config = dict(
    num_attention_heads=6,
    norm='layernorm',
    positions='rope',
    rope_theta=1660.0,
    rope_fraction=0.25,
    parallel_block=True,
    init='uniform',
    lr_mult_o=2.0,
    beta1=0.9,
    lr_head=0.00612,
    max_grad_norm=0.5,
    final_lr_fraction=0.0,
    batch_tokens=16384,
    train_tokens=122800000,
)
MLP neurons of a small language model. Each row is named by its layer, matrix (up: input weights; down: output weights) and neuron, and shows model dimensions 32-95. Each number is 200 + 20 x the weight over its row's rms, rounded and kept within 0 to 999.
Before each neuron's rows, "fires in" lists the words (lower case) most often at its 100 highest values on Wikipedia text that the model never trained on.

fires in: "11", "2011", "111", "41111111", "112", "116"
L3.up135,195,192,214,225,232,180,256,212,208,216,229,209,230,215,181,182,212,207,183,212,195,171,201,232,207,191,209,209,208,189,208,189,192,174,220,210,226,203,227,203,228,215,200,218,221,171,232,195,208,209,191,207,176,203,141,156,182,202,204,171,214,239,181,178
L3.down135,216,206,199,202,186,179,174,227,209,205,207,188,210,220,217,230,210,196,189,195,214,221,187,180,194,200,226,164,224,193,215,166,217,214,189,208,194,157,196,218,167,200,187,197,191,190,193,179,184,194,170,182,242,197,177,184,222,196,191,240,183,219,226,218

fires in: "that", "der"
L5.up276,211,184,165,209,195,194,215,196,186,210,210,175,219,208,200,209,214,178,209,207,219,198,185,187,210,189,179,222,172,219,193,202,226,193,191,226,175,176,193,189,201,227,192,206,175,235,166,191,231,199,235,179,231,207,226,206,221,178,216,220,230,181,192,213
L5.down276,224,203,166,185,205,218,226,200,179,225,212,208,222,202,223,144,241,201,194,193,191,231,212,222,197,212,191,200,170,196,192,190,230,221,194,206,189,206,175,216,180,205,168,232,191,214,160,190,167,168,226,160,222,189,189,210,172,212,199,220,203,199,199,188

fires in: "that", "according", "during"
L5.up37,168,203,182,244,203,186,217,209,196,195,200,201,178,174,194,227,203,212,210,162,203,176,226,188,187,222,218,173,181,219,187,180,170,207,221,205,211,178,198,206,213,197,160,205,205,201,207,218,230,213,194,192,236,196,240,195,219,224,193,173,206,196,185,186
L5.down37,192,186,201,181,215,196,206,202,172,190,212,221,185,206,164,207,168,205,186,227,173,225,178,192,173,189,168,202,179,172,202,168,185,222,227,223,205,199,223,198,184,175,229,179,227,213,178,201,207,194,215,187,219,217,185,218,310,154,223,183,207,203,180,246

fires in: "out", "country", "according"
L3.up395,202,159,203,157,226,196,215,214,192,207,163,203,223,179,206,199,207,231,198,152,186,162,207,223,186,253,216,198,197,172,207,200,230,217,217,188,197,162,195,195,174,219,206,195,199,190,189,214,233,184,209,179,206,200,199,196,186,194,256,228,213,162,198,212
L3.down395,170,180,167,178,180,204,195,189,179,146,178,207,204,215,210,225,203,208,207,180,192,174,198,226,182,251,186,218,210,199,193,218,219,200,216,181,212,178,215,209,203,212,207,225,183,196,199,202,255,212,193,200,203,175,182,199,180,179,177,229,212,194,185,204

fires in: "late", "during", "family", "son", "brother"
L3.up4,154,157,200,216,211,197,196,166,190,187,212,195,222,226,193,135,206,199,243,210,203,203,210,219,223,228,180,235,204,238,197,206,225,206,188,208,181,198,199,198,175,174,210,205,195,196,201,188,197,185,186,175,210,232,208,227,188,165,230,177,184,200,198,230
L3.down4,186,210,200,190,205,188,199,173,200,229,197,200,229,184,185,163,162,198,221,184,204,206,223,208,204,242,209,239,210,214,187,212,225,217,188,184,228,198,176,197,170,199,228,203,201,182,217,205,229,197,162,194,245,246,201,217,157,168,220,183,186,187,163,182

fires in: "him", "her", "them", "living", "one", "chen"
L4.up134,231,225,192,198,207,169,216,198,221,202,179,222,198,181,247,219,213,193,194,167,214,208,215,192,217,236,214,153,200,208,176,199,204,234,207,200,215,187,198,204,169,186,186,193,209,166,199,198,214,217,186,213,167,210,235,223,198,196,188,193,192,188,203,235
L4.down134,189,189,177,200,194,177,206,189,174,192,203,182,196,202,238,237,194,195,202,192,188,190,189,209,193,248,194,203,203,195,180,234,176,208,206,150,183,191,187,205,140,206,154,205,187,149,181,250,211,168,184,179,197,229,208,243,220,190,193,218,202,234,192,234

fires in: "and", "on", "in"
L4.up291,186,193,165,203,197,208,208,175,167,171,236,220,177,201,235,206,226,183,194,238,169,222,210,201,192,202,211,227,207,192,249,222,198,202,202,201,225,213,187,195,185,202,244,192,179,216,177,191,176,244,218,226,223,218,187,202,173,201,193,209,197,211,227,203
L4.down291,186,209,234,185,171,212,202,209,200,197,231,180,184,203,262,183,209,210,231,209,209,161,181,210,184,228,213,224,198,148,180,176,231,207,191,204,209,211,183,185,192,223,207,166,218,224,180,205,214,208,187,195,200,223,220,202,262,205,204,225,201,185,193,189

fires in: "out", "under", "during"
L3.up460,210,169,210,200,207,228,218,195,243,166,213,188,216,182,184,217,190,209,185,176,166,186,209,183,193,238,228,196,223,165,181,187,214,251,215,186,206,179,206,211,204,221,192,192,181,156,208,189,204,185,187,194,215,211,256,195,196,199,203,183,201,222,190,175
L3.down460,196,188,202,191,214,214,229,171,186,169,231,177,209,218,194,218,181,222,187,216,180,181,179,168,201,214,221,195,203,220,217,188,190,261,210,232,196,166,209,236,222,250,218,202,201,210,188,177,190,157,197,177,211,211,248,165,195,197,188,197,220,210,177,197

fires in: "started", "during", "began", "in", "out"
L3.up542,174,196,207,189,204,182,235,229,194,206,227,209,236,229,175,168,227,225,225,179,169,162,212,201,202,203,201,214,216,191,178,197,197,210,193,211,207,198,187,169,211,211,206,209,168,177,186,203,201,177,227,214,204,208,220,196,189,192,234,166,192,209,229,181
L3.down542,190,177,197,210,198,183,223,219,236,180,217,217,185,210,215,199,198,218,171,200,182,197,193,186,219,218,210,181,208,153,219,198,239,185,168,211,243,200,189,154,178,220,222,194,201,224,199,228,209,192,224,169,190,190,192,198,231,170,215,205,197,184,177,188

fires in: "number", "million", "division", "corps", "numbers"
L3.up9,224,181,190,229,239,210,206,176,209,217,181,216,215,166,224,187,173,164,194,174,229,204,215,192,190,216,196,166,223,226,199,209,233,217,191,168,241,217,186,203,194,193,159,217,176,219,207,209,194,208,192,220,190,191,204,246,178,186,183,199,139,238,191,219
L3.down9,226,222,227,190,185,189,208,184,195,209,180,196,202,228,222,155,203,180,216,208,184,203,228,217,227,190,173,203,199,186,179,160,224,202,213,182,168,241,185,191,214,196,177,189,196,217,178,192,174,210,245,188,220,190,161,215,208,179,241,218,223,226,216,176